From a checkpoint of a small transformer trained on Wikipedia.
Size: 9 layers, width 224, 4 heads of 64, 7.29M parameters.
Architecture: RMSNorm before each block, no biases in attention or MLP.
Training: a variant of Muon for these matrices, 283M tokens, 8628 steps.
MLP neurons of a small language model. Each row is named by its layer, matrix (gate and up: input weights; down: output weights) and neuron, and shows model dimensions 96-223. Each number is 500 + 50 x the weight over its row's rms, rounded and kept within 0 to 999. Numbers have three digits each. A neuron's up and down rows have the sign that makes its largest values positive.
Before each neuron's rows, "fires after" lists the tokens most often just before its 100 highest values on Wikipedia text that the model never trained on. A number after a token or word is its count.

fires after: "et" 14, " d" 14, "ro" 11, "at" 6, " B" 5, "c" 5
L2.gate629:469464523555450526505470547577447523585420504560491453477441486483437533425547473446496503512519514423518513465619446556477452393528533523586452505489446514498401537515490471476548543515568574492477496509403439493418446508471495435526531508503479572487419463520433512502407481635584405460512477411498542523315493557525487508536440459505498555510513530481491529542503493486518568476490
L2.up629:554541519601639513421576506516515525418413562416446568490550554470477532475462508511519433525569561542532422466478536541451538626514464431534520561436511520471409493421397525541467441453495524439502502440488574449514465534477541479473511482599496501512450437485616488556619462546545510519454431478483520555424487541516472508469443473522515523475401401566491441514446569517484469515570
L2.down629:520554510600499454481461471487491495493482464389482586520519500502519413555496581484465505453500546569553507441523537517497460512486541519435572491499418503554565523420518468511550555438556561510538499503568423423512482544538543535399543528623526511457560484509564398499528563463538501449389521604532443489495552523480496546527535517501503501429409461519567470518483492462573542554527

fires after: " G" 22, " " 11, " f" 10, "ff" 9, " F" 5, "G" 5
L2.gate676:523548491474555505582530460526574573495544491520507479520457475551483581476532469494513457489525457469551502423534410444497460485507461482417549483464502517551501502490395491371579567493523492564549509406534511538364530597470533485546530493405568477520534521481525516532551456456447463510618554427570535505454551460543555538522537545527460442567528495386532461433435562456542571558489
L2.up676:506488459489468503477457462499489485527510583479557461498484439455416580471549486496398495524481471428603472474509443485531460449591417547381534459429530511452515459590469455485564459464495462499474565483522573429535506509431503508545533530485552520568527556537550578540485455450426491561553537545514536488396467461574492473550574647551424500518434525412511466581487436474558570506410
L2.down676:458450533424524528570412521493482497558506458568534535523560498487573566503531390467552481555427433467496553479553504407513420505446512442511501461493536438441483468481511572543579452488453448453507399627495523534581444524454539425570524571457512467559549465473422501508513448540525614488525573476478544491411496513536456461496439428411503535443520480466541460554466528594548482480513

fires after: " " 25, " /" 13, " g" 5, " an" 4, " as" 4
L6.gate326:502544492430469582435468424593522496536451477434564509478493620484551530487396507493522494545569525603426490523596527491547471481498463522539586548462462527515531391472455520463492451453492484486507554453536589528497510547572579517468493514554574512567443436524486510473525475496542522475533420596412537557510465469515546587413535492479480479435458437474462581483538441544453458441435
L6.up326:459470482520485540438488537419540410420503405514443427482441445418491514525428524449435550548562445496526509499520526472488569502491530493454593507477514456452496474519476480544385473472446489494514549464511543437617580514584560463471524595540521590573570481496567361542464476403496432559447456510437627488525482518588551494553405515482510483488555519485455569433520514519515531417518
L6.down326:493546524549466470516535489526412446490479440463435521468454586418520493549486474477550476593536498499623493495566569465476466488481542513435525548494546478419596500472539409426476452495417507531447583550509405494581475588556550464449534590525562552456465502545515538463514473442465456483490420529540509522535507441501482514528504539532478545433393482401493557473463478553422501505550

fires after: " M" 34, " J" 18, " b" 10, "M" 7, " m" 7, " B" 4
L2.gate100:465546532504502496494487512597473541477483443512455432494519433539494426404494411531464515526431433526457465527496474564499493413428481497508515491486517515614506613472530579522403600557527449565503479572514528464419603497484482478520568541458512512536464526502457472512512474468435447447427463480533436541535556507570495490517574333534531513488575470479432482451541478524449582584479
L2.up100:501533457493521387483504423454544467507528591498520568448537489510542534498553457557481650461474521475480425529528561511453556533424425492605507580622458460457514524474475500539514545492504446532511526485437499457558467504479491491441457413547538577573537458560451471470492440444487505529516465482488453488483578606550459417452539450475499552620551543608546517525391429510485549393488
L2.down100:400511450503526396562514563393498469540595565467552439490551521504498428600483445475564515450504538463493414451531480396395559499449460513539543465564453510401529520493496560508456532471534448534506517475517414482512550509430508408506422519490527470583476510524534495536505437442575537441569508388488519502435531429437498474457562541420553620590531546465488522525542558406493479542574

fires after: " W" 34, " w" 20, " E" 8, "w" 5
L2.gate48:429458609457507517474500507467519553473536478432508479479521533620548550475466482497419548553582498524477568580490372426492487596488542517516438550473575499422432509615481457525445624529550437491447536456462551457574568549525486519543562466426529520456492509398503511572472513506464636454485544592501432538474450567474484594547578537560512549472471514451527437443457515468498475451556
L2.up48:448537466521501513458548481488549524444478444542496461433521534517407490469498512523475551416495603506523524569493480460459488543501459550541557625499448539527482479438551455522481465537537535504454511516521427511442437519533449512491691531543544531509572511495478608491482420446541502512496556399583538519554455545417542535488531467493548523529589563531534597531389527607543429463380
L2.down48:489532464521479524593462451526484492587476420453457522500518519521439517484459534463503582469513477530531519456464491444408562539486498446443564562530523517561447551507486523542478579602439519469449492487528516565595523429422462506519537424440491548538422501496527503502497619510518479492529488463499504518525392497561438504488518405447483475492491462510541598567438473442432499515591

fires after: " O" 19, " M" 10, " D" 9, " K" 7, " B" 7, " Ge" 6
L2.gate450:460479588558445542443521448524576490650567459539408498534501457503447460572471412527488513461571588497501442436422448481454413481539523499536497514469480515473456521513486519532529578519399500517531561458482511511556532525529508474479462534420475489493438542516456455491406464506479442484428444532506538424472504483608423563585565537478527428549474510515541555598470533442569498514476
L2.up450:487461462552551365524504466501421561575571417527416415530574529560539434545472495484416547474539523493511470428449465485518486493517408451439468493480475431498481525609462481384551498494502528510544475515508483548537456467485420458460469546487488475503459441515474394508451392496585473465441432540549453488528494528441530505608473523467479510527487454490604491383528514459497527503482
L2.down450:481510497410502462518484528458445512426537497552458527529519555660472460559525543415500504485588459484537408617373498493567416497542481539564496546506433480441448584434583466439439493521549569534557448535542419452463447528494460376592501448520497497590509537453519455473597443601474518557560542512586559509504521505425494516565455402485480512535467501551492506461504490512525520456431

fires after: " and" 30, "f" 13, "." 10, " B" 6, " |" 5, "F" 4
L2.gate532:516598447519579541544410480478446446573503594450502509412415543524550639587483563487546464499558403490489435490506474521589459517458407472459531426457499541491516490529481361537488581558482483595470446430539556519492504460419483477506518475539506503554533423528521518468464540452548532495525458537464486487470467514482559478523466457458521501480463571505554539499454594466455502464465
L2.up532:578490470523520455474519525420565469560559462470486451618460490517479541565559522463430478503546524412425462511478564431523506495557399475532516414576500437560516473487418498488527457413511517494495407502370482474478537548487435555481526510431432522491465478451489493432479517573548455493588517467417404505539537579458597489527465522502535507497484516443586475501467422498555545501566
L2.down532:545533646459525506493499466515516526494408465568492498588504502550443570554513528597462442553555531501539465526539514523544519553565448564508532471575434537505543509477458462598453522505493474447450567478530607555497486469485458478515435578523576559566520542584423461455436482491564492453544450494427421438532479441507484424430526492493538508467521548479451507562542474444542535511448

fires after: " f" 17, " se" 14, "un" 9, " S" 6, " F" 6, " comp" 6
L2.gate656:502544504532591543523543512516633518531580457443527547463439547519501524511584489529515563612439525502531574503477403589513485492462462523475481485522503557539426396412484429580417417506539557351569482528604462567517478609525539502438507455507553578480474542412516541546468446494500495423496563613465501560552518523466573440485573513514483474556517502498555540443438408534536456429556
L2.up656:525360554460529557448422476444476544552489469548483469452549592543520437530383462421538485536474515478516536556441523474496604523554461500452494511597493472527533483485510491563509469532476480408466457438466525401552545573604542541474573530495504479512487496380535529475449475484487434511457608561487552494555529395476509547474422570470413462445588564520561461457509475372563536412522
L2.down656:479508457526419514563502575431460516460399468503603469375464490509546499498489573457500509577488435534531498528555451485407456512553545386539588458420462477387494539497426497556517546503566537453572528448472454489520492518466494465563424514506485510483461444526535454550503461533470492428500598514491572488507475509533548484448440452464500577495503519548486526516438500524497534510492

fires after: " f" 18, " p" 12, " se" 10, " def" 7, " sec" 6, " comp" 5
L2.gate384:512439533503560575451483570520451532468578451599496483404445559558451553540484550523462539588481496553444518427471474473557409512537504559475538576491480510470481467547569452556466463537466425460454528513521561521525552637520484547485590595419521505617490449470497479550561545476550496513518596508521485496517542523484522502564459468537405432488609513579458539485530462523636420427515
L2.up384:604425478444458507467365531490537417526550402562480476467462508562465527465535565493555554521450458528491571484491465481497587523645584547600522524569509509506466551449512478492483455512492501533534514382407468500528509591521501510492571564434459518458511528469502458453474539415456561489509470504601559559500559487529598511471520485385489512502569487471519500480544420429493572556535
L2.down384:416477547436398561462509518503436522463419527448503514529434567491554501525474464473529462595460548512489455545520535492502489548473540470500526540558447485483524496370528457504613544510538462508446503530515538469487517472404534416481580540540529553534515584431533534559484505519496577443514624453480426574488392615442491596456460550596548451590552472547409539494499544528542531458486

fires after: "\n" 84, " |" 6, "ister" 4
L2.gate63:511617458567489544477504435537529540468507503542488482520487595545513499544459459512456554505553528407497475525517427610436457492495450475449525463407526513427442348479535494472479465476535507486521519516555488477571464426514485550480483496520451521512467500521609517451486479555438584419463526522506530572483569478616383487544445611458491552424478543480512494475456550516443503628468
L2.up63:491497409516492366516486462463538473571513432518500466451450566511511556504485464487503557616524462465476501498520461536498451521549432550501598529493488466482443497483495491513526504558446441454480451500461511457543564421549490455577439459476508474504393460510475609508509564503457463519454531447371426481503607454618530524592511575505572487496473536510626515447536508429549521524515
L2.down63:500528478571574538472409531602494520510531529524451512533479591548482525537505438631481504589509499364567426497480477577374529463479511522452552524461457449533444445499490499460496491569599435460545489434495480489539431484487505530499495559513513510498539530490549504537459523561502524436535451528490461437481575449542417457493477578527423490490513476480393574472461556486502512597456

fires after: " B" 31, " b" 20, "eb" 9, " W" 6, " Th" 6, " w" 4
L2.gate661:487480479457460478477556433581507469463548468441465509550469459503508521544509406505564543470431465552559469474465543419533581541510492411527522466390476484556466409433508513469475522470500507494519582376623460567579447504506442537504483544520509494529436401529505558544501544526422523460487351482380569442510489519496572417457523438446462548456506455551470547444526448543498613500480
L2.up661:560523452459426533509579539599570505430502499461464538525509413450542489550439484507542556492516446528483541496455513560500481525483469407557517500445522477360469482524559517569503563471481523486434497482550507584635519523568585426496548502519541519421503434489521455539443545517501470470486435480565588451480443526512494485437491487527454479384411459561526500544534504495554552429598
L2.down661:461485476469425512516416582450497522579489513504398495503489464519423534406497441497460490480568551607427551482514508424463476481480393483424396473519571528471498506441517469534462523536562501410480504501555513514520537523468533595526577536510546468546496465486549497551466563561527420484503510510505515459460487536441562498455453517488462544468436500456548556458442504531506495433577

fires after: " L" 19, " l" 15, "ill" 14, " n" 8, "L" 6, " or" 6
L2.gate90:515457507448497420522361449422521472481518622530510520530476482534573470517415479516545423349506498561536556547570531478469527466419520512508426439472407462468483528508611660481551593539502422491551478426487470554468501467458430562504499499480459417486470614516474517465438449505503458560529476489394439521494570456516526522493469530545488476438512531478551525461521588514455498496438
L2.up90:509496496411528480571457588544452456470564486432418502570533460578466558529446471527359396435417535474490564523465494505485448411501517453421414469430445452544541449486584567490551538435474569511529571510546497457495500452470553531506506505534434531429536404442479528444417410475512495483557517606480553505555579482479463423535530465574494544474479529490535539514497500568549495545430
L2.down90:517431519477438423587502495463380401605525487541543526497454499497508496548620422516469458587533568525564498472586517442457499511481435534404461479529568448468502566430517444488488530428552473453439430361501501454494606527501511469483575473512547515496590479436495525455576445537484457474490453528461527510500468474486586525454487477483448539479524421474469586424528484488476585548487

fires after: " |" 39, " n" 9, "k" 6, " 21" 5, " 20" 4
L6.gate494:431538536475455489557552427493479468491463506520484387501484476493431497478545469395484379480522447482534535465549503449479492454560506530497535576443554450538473477466479604595509454548570518385421462497537455536533569537436495486539575488423526493540394471535418473564579362445541565408469511489490554497503472550482409591557491531445491491521485532456465417508462485498479527527417
L6.up494:538542417444581505487506460532560517509476481530520457556484451551471510440536590493457516422475511420473526532425537583491471518607595578469516532608532465504465497517492517361432567598427446557548431536421414545521573494438438573446459495449505487544528480440491488509448557540434503483471461525520532547532503500476536402466504499539528462404438487580647396527639504522532523551512
L6.down494:499518560453507554411475550479542579550526551449473496533560507511394475528460524554483458509546537475454537564498508456524499455493475485400523458484556421642413384429508491454523524529549569522572580572444602403475542530468461468490499551465423499551489528476461380493413551517599465489557380544520519470482586544512452535389533513552500492508518486491514590535539501534562451522512

fires after: " le" 21, " f" 19, " B" 10
L2.gate682:494531448470519486519531512457510495463550495552585388605545551451505537481532403491396528455497495457366541448400470462498487500474485414502523457517420417478528600479518558540517487493539595560525570575475546553445562507516570519459541540431556461572415409448485511583441520570460513547582520487553479468413489569524520590465549426481473584487415565546540546527564562552464459525489
L2.up682:559479544465477466529510496563502472506536502480530436555522617408540468412380487502471589407432467528526482482458483540447630464534479378420539557516487494399516543402521560511558507481540514520501529462385576606478486517523544503537449553439524456479512520453472503425445473497551498550482472489535502457417547538542479530412556527456532552506470481512510415476563539491421538544585
L2.down682:488514556467544498540485581392514547546463486504468496521545508622428413526468513411524464551441518541555455520575632539378494557535529490438460486510580519519460541482542521505446431562616544591573434404553435483523504559542480487505465598423551491521598472555467488428527550465498499533533486534514556464541477564419460534541427477507472553444510486485450519501505534466469568619443

fires after: " D" 34, " M" 10, " d" 9, " T" 8, "os" 7, " m" 7
L2.gate747:444526501400481540389541476458511424473468455505496573566494451552466486540473494480520548500557484460525547466416519515434531564600455343532555432504561585423438475519532523515454479540553479602487545532464520441524510584535474473459499481457560524542521423496495577605541487612573536440531391489531480526523452573449487528571512563471473506498542489541570532448515461462497397571508
L2.up747:543494620556507516545432452504574428487487491449439486546447486469522513541566480530520480540395500429593474505499506496442455546541432523429444508475517596525533433458448483526510563433546462521561558534539556535458475490465584447465462530511466566483510525473451529489636489554519585495516435500451478440451568499548540498582500469575440644495500509544540494512466607505449515502450
L2.down747:467486522400445485502507531565419544462512473462479535495542548523534553541496453529454539426562615469376443451525476579394503512391490492502550506542534596495459499427555525493507487478497471526502480543531487466503471520563426452543510499492524573461482497429592465611499481542435447549599517491440551529618487497491453511461524546422549560445500584475522522566534489429495478509471